MLP neurons of a small language model. Each row is named by its layer, matrix (up: input weights; down: output weights) and neuron, and shows model dimensions 0-191. Each number is 128 + 24 x the weight over its row's rms, rounded and kept within 0 to 255. Numbers have three digits each.
After each neuron's rows, "raises" lists the tokens whose logits its output raises most directly, leaving later layers aside.

L11.up198:092099116102069108148109123123129096114104130159155126185116106121131109126142140098132109138167139116164099146124163131133103104103121106125101146114129161082133133097160106114106140091124140139136139153086157122083187130143139148114112110180158110118128107152150125111133044154140128124101156124071132131105136112109151136118067138120143109113129140134163140133140139089133154123143125137124133080151137163141100129144130108151119157154161138141126152107085109127155120142103159132139122127162176140166149084094151144129184151131138091098148145165142144124106136092149149121
L11.down198:134157100086139169144144097127097141090133138085159138119148139132125111144155114173107114098144131128167136156129114122172113119134100145138132185081125144103118118150105154093122096120119120164108111141181116112140148134154133118136155137120087124112138133094113114158166118128137148173129095124106111126146109111121072155127117163166134101164124148123115113116169153123134096126149148113125125171121131148126155138081157080103131076092113168125182104149152109164091130099108138121171127141095121135147152137117105117125083119104134095146150162104099150129105112164091165100
raises: "ed", "quarter", "lat", "band", "mit"

L12.up108:168079142127130129129152157146147144165125128125122138156150142140113101119118125116147100108090099146143113132153146119147104101152093133120159124125107157130152117111138157124109144070144149129122145129158113130123119151116166119111112160147116098175123162126098132101110137138158126175112129134094052163111116116065102142136153122110114083095117160103131153117147103125090128119101118174146152119140139174149123155106142121112095103129118154119122138166090147139126140145087143086132124151130129169142142082133207102109148157135045160122144121139120122124095120128156125114
L12.down108:137087080140094178115103128129160119160095216126144138108159147112137124105136142142144098100142169120132101154132102116174159133137105149079143117105152120097109113122111136149119092115115113093106111100151125097113118159135138109149143162089110129148160158117074116150140123140112133165118098112122145149135145114118096137132121147158098153170138074122135161109124150113103152153112172120122177149105148143147150157098113149141164076125158128107098102151112106148140135133106100146132123135125141106138094086120154147132104201133112131092126102124153150138145110130121126102
raises: "es", "ions", "aries", "ay", "et"

L11.up444:125148118074115137120119141138095156143115196134164138131136136133102131142163129116139114145106149140117119149146137129157119143142117087120139150124100077152170148139139162129119115144064145142114134124091113106123144139134119151084159140184155086162120125089105154125146107144119106105132122165126114114131181064108131123100144121151144147126081158139139129141154126114159139122114119071125158115136156149145095136137089138127063156169140090111149113094074144089132131111139116108126138125164125127144152143095118137178186093137161139115109125109109129097112109106153132113
L11.down444:151105135147097147140153118120160162129094168122101159106136120126093135102149134194116093095091145158165123142145125120162130125112108098119127116083134093102105115108130134085104119113147131163078116126102116135104106096144124154129167151117128119142193144093121145137165143129111129160142099141161098138111161129144105133105131122105112131140122124151125143126101142101183103184120136125149131110082078118147134139133175134122127132175096110153093102134130121138131136154159099131142151095164113158137110154152151092166138102086114161078114129149141125150138119121076169107
raises: "ins", "il", "ments", "ill", "ign"

L14.up295:154107143136157140134140171110135099103101090134122110137130099120108117117116081105152140152161129122126198089134096147115158107104137107144129131117151115102103125120100094112157135102083177116123122114137158103135145119123124093110129117151160110138159129128138115065094174163144106098182133149113112126147154140145118153094122085184119084111099110130137123103118123169166151087137114156113149136143179109156167100114149165156120136122170096109103132142132141152139135117105132138131144111167135119167157140113155140168121097121126094147150102159112085086157109108115135128
L14.down295:116150107121119123107130138108128131081123109112178132146119124111145132090117122112138098156144156110108151069137145133108123151105159163140148093137146185111154112136113110161098117142101108163158130117128163130138129075183153109075119141126133124137128150104148139169133113112131112106141107102129122073149134170126140103133108143088134155159095116118095159150134117122122096100133146141109146116119119142128107134119158103187109118149084091127175147126096139098166176185146131120131132121148081174140081151154095137119128132157130134102077146141109155124126128167135108170
raises: "8", "9", "1", "2", "0"

L4.up499:144096137142134115125216060089165124139149120119126113110118111135089119157105119126106188076137116101143143110191134134120127118140103124130168136116117156115145129108122097117151135126113101161160122127176125140155169094145172124135136165131121107153138120140164111131136133122134122156110155107136138118158123105101118113164109087145109151168126124093171130149149112118095088125112129156138121122135131116162127130139200111168098142150132114140110123137145141123116115137134173128149141113112141138118113139153117178088109084056118105142147134104132132078136105155126100129
L4.down499:137173127144142167180054182085086163113090126123095122138164141115155156092100138135120125147141090130090146161074144120125121099130114138125099092106166161108137114130124136091139155112147199107113157144092149137120116126112091120125133095107113132095091122122141113110097119085149148092125149169105144141092169150125131160122145142103161115096131124158067133147139131099115138131138144100117145136125117120106144131112131137098150116112138125071124127148119126132149129134133109152112114150102123128144187113108112137131159167150151166110115111164123134133099161093123136125
raises: "===", "==", "\n", "=", "|"

L14.up137:159127134115130123143114126155174128124131120121176122125115111162092107118178110109104140109129132133168137109144105136155098101114146115110113151102127131094133102101140090085123189154111107118145083135126169129142156117117148128166155111148139115115103140140155128150157095101150122151102154138111130149103112129047130131120122122133101092065100126120123121074127179094155115129102130164125143097167114148126119113119168150144127166129136117116152128133125166131124112121132123155142139102082112120164164158151110133110193093109162100171186139123104125130123127095150106100
L14.down137:125149137128135140113121153121104157114150158103096127083168137113125135147121146141165133141073159110128103133111148106132111143179130122142129151113115135154100135146133172162152114070125145124126134151077107076109107163126151168115117113097123137149136148089122143151114178130137116098140123145167115128174144152172155085135141117120085129144119108144101140141098101151116079091128124114142132118132114119138085103085144100110122118141131156113109107096130088116137133118157164103114095160151186132114108152102077108163129125123135126125083158140176099157082144155136166156
raises: "\n", ").", "ly", "),", ";"

L6.up41:125147107140104165114172114150143132156133185139146156131098120120148171107097126127128150120154156131127098071166150151160132126103145130119135127119146139130157056111112157094117133124129114156121157128118110129162119103142191147127148174166139131139108126154107102100148166174126130130086100130117127150150096105138141176143086119107156119125148118112185136098141158142134115095123139083137125132116081126149126117144101097140140085153144067125136079155132137108153139113126115124089144125121106124121128110118141125146126118095151156120087145065119146110158075103135141113
L6.down41:135127092119150109115138129110112130134107116147126131128129158140138131160156126136111086132080102146089150154117085133136120141126146107131162105153112128115121162139121120134072133096091161109129133114161169116166097115088086103153127115124145147123143139124122163127114138090154190136096205136116116088150121134147147103111122168119110126147145151097122149132156083085069151154112123176171138116114141133151133163110112162115115122146124158096078128117141103171095132164118196119145127119091146110095123108098151126098095114119127130159146107154110166114109124153118137132
raises: "ial", "ford", " of", " result", " include"

L3.up174:141107129124165110091199137129142112116125087106129125110150126145090151153122118141117172103129128136120137133150101114111123128149140122101169133126121180126115081117138098118143138135088129153138144128153152141195137096157151124148187163136129097138147123125149113146139099131161169137114161150130116113147130096106120113166156167161136099103148140120153155126124094075101096098114118145139134141148158098147174142145160145183086088129121123116096100122152162084155139112158128134120139107113136122162129095141094156091115092076114102110135122120107151091114109159123158110
L3.down174:142162084155155176153097115077087119102138148117160120122156130091149122092092136124128115146135109124107102140114114125122139138146102156113120079096154127120116169117133121122128140142150172121137114150063163142105131126112074120128119073127139131117115131136164128156133123101125133106124163138105184121119167111144122137127182115101148147111136136194068152146139125153135123125123140093127131118100120123084159157101130128112139111109132087085128103134121155140169088117069120142120128146133114166152164116126136107171132123118146196132105102138136165125102154113114119115
raises: "|", "\n", "==", "Other", ");"

L5.up538:139111163102183114110192137132105132088077078109128148134143118133084169135096133127150147155117161104109113123148135124148146146119124119118143137111156089154167098105124108132133102141119120163117145124129144114167132106111142125136162177116157121144140105144186109088142142125155114110121144141133116133146113121107117134129128155136164114068111117113099124103119138115130117121120135135130158160142168076158137139132150119150096131138120103097131076149128140106217121133150129130136138071159122107181135100142114135111121132106152117144118102122066083093173107134113154139
L5.down538:142147098161101150103123169090123125126153138116171149084184125089187131078127131090098134105135113101107132133141114152133104151130123144118115071091153101111120098136133145088151139139080132136130112135145157107134126085128108162117108151154144088168146161153134122135166124116136119129162156124102161153090128076148139151115141066095187134144117134128120155122136142130131142111145145138096135115121120106151121152127144145191157107136131124119140129130118145130124174119073080106150107142129104155121148126148130102164141112134110158094072115144121131106118157117147094120
raises: "ring", "ants", "rd", "rie", "ant"

L2.up152:130134073145112134115139121142165127176105177148132053132123134120084126159133143139127109107121111180160121112149136131087149130135134100138140107084142118135140124144127168134148186130095131098108122116119119137111147110113102122075166140123103114134136141122112135114155102134111115133096120164081115172111130140148073150139097126111134125158105130101143095137157111119139150162160144132139101127129094131119087087145129130097141107130166059130129093159083150135115119099128107120121155151101178170182136157111173123123133113138095122142127156112170124143120140105141170114
L2.down152:114153104123099121124105138172173108098163119103165140099169101106125131133155121132129142100133092133112103147179156143112132145140168112121141119123149143107122125155144150146139150112112109127122100128165143102107154142095126142133093084161151090125176173154139139159127135100121122150137116095129160114101164117136105073154112126150105114144118149112068111127146117110117151161165148160145121158104114146149130126072133125163161088085141152107115114142152083086098112147093116163122127153094088132124193163118112116144117099118159154111103166160116125124122127110107101140
raises: "-", "s", "in", "red", ","

L12.up643:133156133106128140141144161097124105139128105127110157124127164128115144125126143100133085126158141135122174116106112087163146136141155133166126157110107156132149118165105121117145149211085149124075147108121101115119144162152119158066161100104144144174088124089137125123112138118094118149141150136097121135113133058124123124133132172140122136147126093125112106148122186110145081120123135096080153114120095127157108118167140114167134119116132137097141085121124095112153152119102105095128120115114168130109128158136144152120103157103164087112097115137148087151110125104104142159
L12.down643:156117100150140140145108104149141118082143135129162142140183133134132130108139114134108141142156118144142133141089117140108120111158134085113156130137120123113159144139102111123138134138111125090116113147119156116121125133136119156109135118123158216127131128137124120145124139085130120131136143090166141167112134124119149130106122138109112127114116097137136115102141140125148160103161175170086128109091121123126121151153109130151132134071119119106115099119141125162106127103152113141089007143149123134102009145118147120143138117144154133116151138120132127135130119127133133197
raises: "-", "s", "w", " ", "al"

L3.up107:127121163133127131112120129086128149122112128172131129142066130145148119131130127098103115107147145114133117129146128141152125093076154191140091125102134102153093149168157118112099088131099118122111139170101107125127129109128160179079162158143163136155124114142120175105127082144120144129118069156116096170127104128133114126152149105145147121146103116099166136111153153101115104129158131100094113112102092152143128115181071136119113167139158116152146127119121124162132126105142136165150166095141149184125147112125127082149157126140127131115147135167127169105094080126112119118
L3.down107:095146082116133138090113151165111169081160126127135175087159110111129142152140144128145133098102132149131134162144125127100119119158116135080157125134145130144195145116107156150141168116159109165120080083145126131153133166124087105138121089131131110102132107121145102155142145103098151154172091141152104102133075150159120155145149106124111108077154104149090134171131105136105085130093118119135118136121138108136121167091092135120119132095119174141106092116103111132112127148135127121137136151119146113121112150106134112133075122168122164126096131116080145108126178134162105130
raises: "less", "ty", "-", "ly", ","

L12.up555:109108119146102122130140155169115150172151128119146146117098137143092109124129079119083102124149160128186145087106125117159077076090104166144105107129093127135122084134089150099100133153115133109106121149135089124141173129088111108102124122155163130140136137148083143138113145123094176183121102129114091151141115119119106129142140157138132112125147155093130133108149145092151145120099129161120134140139127107131135113116094155116137065148120140121137117125128147170144142139116128183126119142092152123136126143152164107145170166098091114130142139174132134135123165128202120105
L12.down555:115142136095149122126121131119150146104166149119133115123199111106107133123131126178158139125135126116093122102148104153147155151178122145146120138130133151100128133108148133181148138163126105161100087106128138155129132166150135104119122127080112109120165128105133128124077158108067094132171110098120173133134144112160133135155112141108124145131153110100092063127132131129164126153153158093115176145132121127099122124071114096125182159106148140109144112113123128138122117103139135101091101098131118083105092112169100101115154137112137127136102143161161162113124186113109150147
raises: "-", ",", "–", "\n", " "

L14.up152:142109131135184117140105145106133093120130150163196162136118187135110111094136120118132131119142142125161085140186172099127126131139115124150117163099128124150130159099152152134084137106106150127114150141083157166100123120139112116099090112139143133128111130117125168104118097140142134163123160109082110117112164140121127131109136079136116108116159177135148105139117093112121119136125113153117139122172121097128118157133093102136056144139138102104101109124138154164134149125088106153153125066129130144136142114108169095120183099101114112138101109167138149092112143087139140128
L14.down152:144117174162127115118093171125085167104124087132119135111121134131126140134157136102138141099123122120119078082146097104144089136129129129122142133131132126176077116135140083111142127108102096069131142126110112136148103138119131154116135125154111152136147136162150095129119155131118114146073181151162105163121137151133120074119130165109128130144100138058135133114121145100081171145136162158159141135077131143100105106150162119119140129098123163118125128149093135116143182130122108132120179096144126168153098089166105095113094145153115158138147146123129174152126146137123136110
raises: "ator", "ant", "2", "1", "ative"

L6.up73:156147162103130107100146143107154103177149127144137123184103130132122136162126108095135156117112143134136137082163105086120106106128148156171131128075119112150104107099113127107112120124115138138106180134124163169136139135129164134140130173143165082136090143104164153113107158150150148136081156161102080146132131103116106125114148083166131099089111154142154133108140130117156097093122091142104110140122123124160134144171138136147097133158145099130117130122138142190133158133121140148124172103155177137162181110113153101130096134092096124120148100115139129101117108147157136105
L6.down73:113128169130109125145157126120131106122154110093134148136128147171159093121113109173130117071119109136115086115144110074153133148114163122127125093101126126130083144093133126117122122103187083132102122146119160138135129144115117134178109132121120186095126122121153098134148161160116147153134179093140160137145130124145093143129123125102118101145157116133123120129100148139139165092083138128095129142135090126091137152155126156129118118104144088095157075157103137145144148150066108168103113118137144116148085130156145145145137158150066129149128111112185105156136117160138146155
raises: "ency", "ary", "ity", "ably", "ious"

L3.up295:132092140165111130155126153111153095142101138199119129127099106114146171096144130129130139114175172162154147097148115131149122075089151149119111151093124121113110102118066124114126105152112116128115129143132106117115138117142181136105127109121159118127124070148099114122077118176118087131140118132114119149089112147153122157137120091159111120141105106115137138130123186147131126133129134124094110114133109179127106083170091086122142128175150116158110175144096148150126136096142130180132145133142159125115141133081142127159145179122136156144121152158128131131158105098111100120
L3.down295:130109147104165128085135096132097159138134112099120130123164179151120114147115139121104123134069073093125098143123144104132143149180102128135173104118122156142168128132144145135128143107184160123138148106163158126124138124107102115146139153140112125109147169110129161137178098107143173130109149121155143092150137149080138117135136149087134091090168132121111126149141103116098107127134131105167147128119144076144126147088175198088110112085142157109124081120126107106130128137115116073136135134116116106139113139154116097089114122126087109127124108119124169131106127144158160126
raises: "ations", "ation", "ity", "ary", "ible"

L2.up577:115128121124112129135142095147150047142135112095201138081127123131097164138145109124123133126132125135131124117073093134124127123114134133168151147114102171122178075127106112115151114179146161130135145150125097154164114105118139127138127134134161132154138156078114149122115149116094100164085101116155121144130089102126119172117146174144132181146146104109110120125139128102131094125124172131091122147084128121131079086114158118123131133111121100111115127123157155109100137109120157136074090130094140142107103139138148203115151095103148126131102122140145153122140127117100135132
L2.down577:145132140121153175126126114082131115129103158127064121144106124145164071148124143161136148102115113135112124124143209076113137089116072138113116104141136090114128149155172131138122130152114122109120099115114137107074132096098125101096129117115093167066132116116151075134125138130153130134109143116051165144158143152156133127146133107099124096068104126147120114142165109109134141112132123144112163125144160131136124116107130156137097140139116151144125134150073081103149161125124111144128183118133096126140112135107115118123125097131132103107138096141110160153133109141126145108
raises: " UTC", "ably", " Format", " Preced", " metres"

L12.up303:133127197106152150127111114103130128112110100169089141138135152163113132140143052108160114146163116136144138118155078142150090130162114118155102174129128106145156133126164136143129142145122136122121146128106141111125130140103164118096119123124111101161128113121136105094164123105134110150116130167095131138131151108129131108162151111171119141147150092079150121128142103117116120095099099098137114144131120159132141117135124166181141091158140143156118131088136124168147152153116124154124150108129101131107165153127177127158135109143126114123088125096135143170127124081119134019
L12.down303:123103135129150145150078121108132107108118138129112124125174126136137154119107127150143079156155147112086117156111133143150163138155145121108121145127110086142108127154154127105142119100130118112125102121130140131115144128103127133090140125128117218141150138101150145111118141117124074127153124082183176145140101135141156104167100145108144148135124106128115125171125147157109145153134161124124157150142110093133126141095124101126178108121104142109125110127161126146158083119119149109121055116152142121136038119124111132103103118140124151099086153105145112119162151142101137202
raises: "\n", " ", " (", ",", "."

L7.up655:141122180145161143145084132114137079111070132164168106139098152148138132141147131119143105149147148117121106106135094116127080125102132173143110140123143094139145139108126099140130182173117169136106136109085143159139144104124120159128132156131148123138121131133110159088092107124106095127138135132110124111090082144116124106085129109147213120129155127083107143128157152111154120128123106130109126129108131131101133127134123090162116140114153119148117105123092119189142142095085142147152144106130097124158149117098177097193147134136136156125129086144133077106146104098123143128
L7.down655:130163089165122097109130122106140164142135105110077148131161102128122142140087146128121099115088168144116164145103138119122165130168105120123139086101143156116075151137148114128119109124115150088148121126083090151137131138175079125141112134129087162123151112117151138143147143140116123061124130126126126122127129144134118122184160131113140182164120160133114122138129097095067097112144132126090169116111136148172141156160157155125118120147138131123137075131122110115163099154147142119121101165132142148117102118116106092110080136115076107080148085136144157105125142154136125131
raises: "\n", ")", " from", ";", " with"

L14.up357:110122121096129136131146170132101105105144124186097124112126114101118151115126103157131134116124132113111144123151143132101125102110148157143146171126134147145153121159092174136082126123110096160074157088133138117155147110114132090112151115168139090197116142096149111108103136134131146119147091162142147112148126119104079161131120137198133104140095112097127152136155126093126105109101140079123130132124144148141071114170131120103107173096152128149144173171120132121135137144098133164128148137122114144135124147142173105149137154105134116094112152119165090098084122136097172108
L14.down357:125098153144108122176107126140152123125113152088124099140129144158216128153095116116122146152123124137161086147100160090135160148133057128106143099118126103101085157092148124095140118124186123109131159145156135124125103169142144165155115102092135106113134126152174115119096171121096152134062176151169153115097141167130114162095088123124133131123159085141130100098129116154102165129129179107151101107134133120109158137141128131129147125127119130107107107108138138116116116122141103096146133141131127124095145103121101142114134163130117150125100160129121126170141088141136138125
raises: "use", "ary", "ial", "ity", "ine"

L2.up318:125143141128122143138133084130177134143136127110189112099130137144116124132084084214100109118142147095119141094132132120123093151105144143127152144156120103141114112111161108138150160141159123121158097122203104143124127098063123107132144126125107152127136137145136120133144129152080105178120144111183127145192104086098135093132107130154134133154108141104116135108124131110139172161097144150125104158111125093189141155066127110123111178124134090127136129108120155122141081147089125095118121119085137163129111118119140129139096141126109144117127122127118128105127135105114135126
L2.down318:121140135178132115175085160134096126112121117130086122110091144127147146128149134070141127146131088125114090145134139102113174102108124128134123108099128125134119157161129129129148139105095142137114134101086111109101123153188094165124129106132149114145129114119125139160109143089142131140129112135098136127090153170121163129127135134096123148104128091133109108144143090155104103111123122112120142095147168147116138142151147092119129088135117119162112158168131105088157174095142091134128105126139125112147235136134135129130158101122161126136110130127158168153090141165169143070
raises: "]}", "\")", "”", ".\"", "---|---|---|---|"

L11.up548:149117141079109114150118124129189141157136164152131122136135116132078119113137143112112109096150139156135157112124121121130129099137131133144129104110115172136139136122144083133138134103130096113111122124159100097149158136092208114123170117123105109116131091139138121117134117182110118165153140135120094140128130067102116175153124088130108102132106121144117152091159110120080143151128110161128134111144077158156160139140091140153116156104121120108134173122121161130169173121061115127120159129098143118181148116153125122083097126152137140094110147128063149134116124114135102121
L11.down548:150128093183116110145101141134120137130130123100128093158129137134146143140154129147115140124071147082111123136170157115164117161111082110145117128155131131092111101154122158093114121133137159099156125118115146136082138117206128137157074186132141130128151164102089145123110147138169140109127087098119122110113118163127115095093156167131126117157131148150148134098093168160150081108159113131140156149156087136130130121131140125119113077130144100148136124132096132122127138131154123104105100166098125132083123093091164165153141127138124128130115100111157102102148115179156145152
raises: "\")", ")", "”", ").", "),"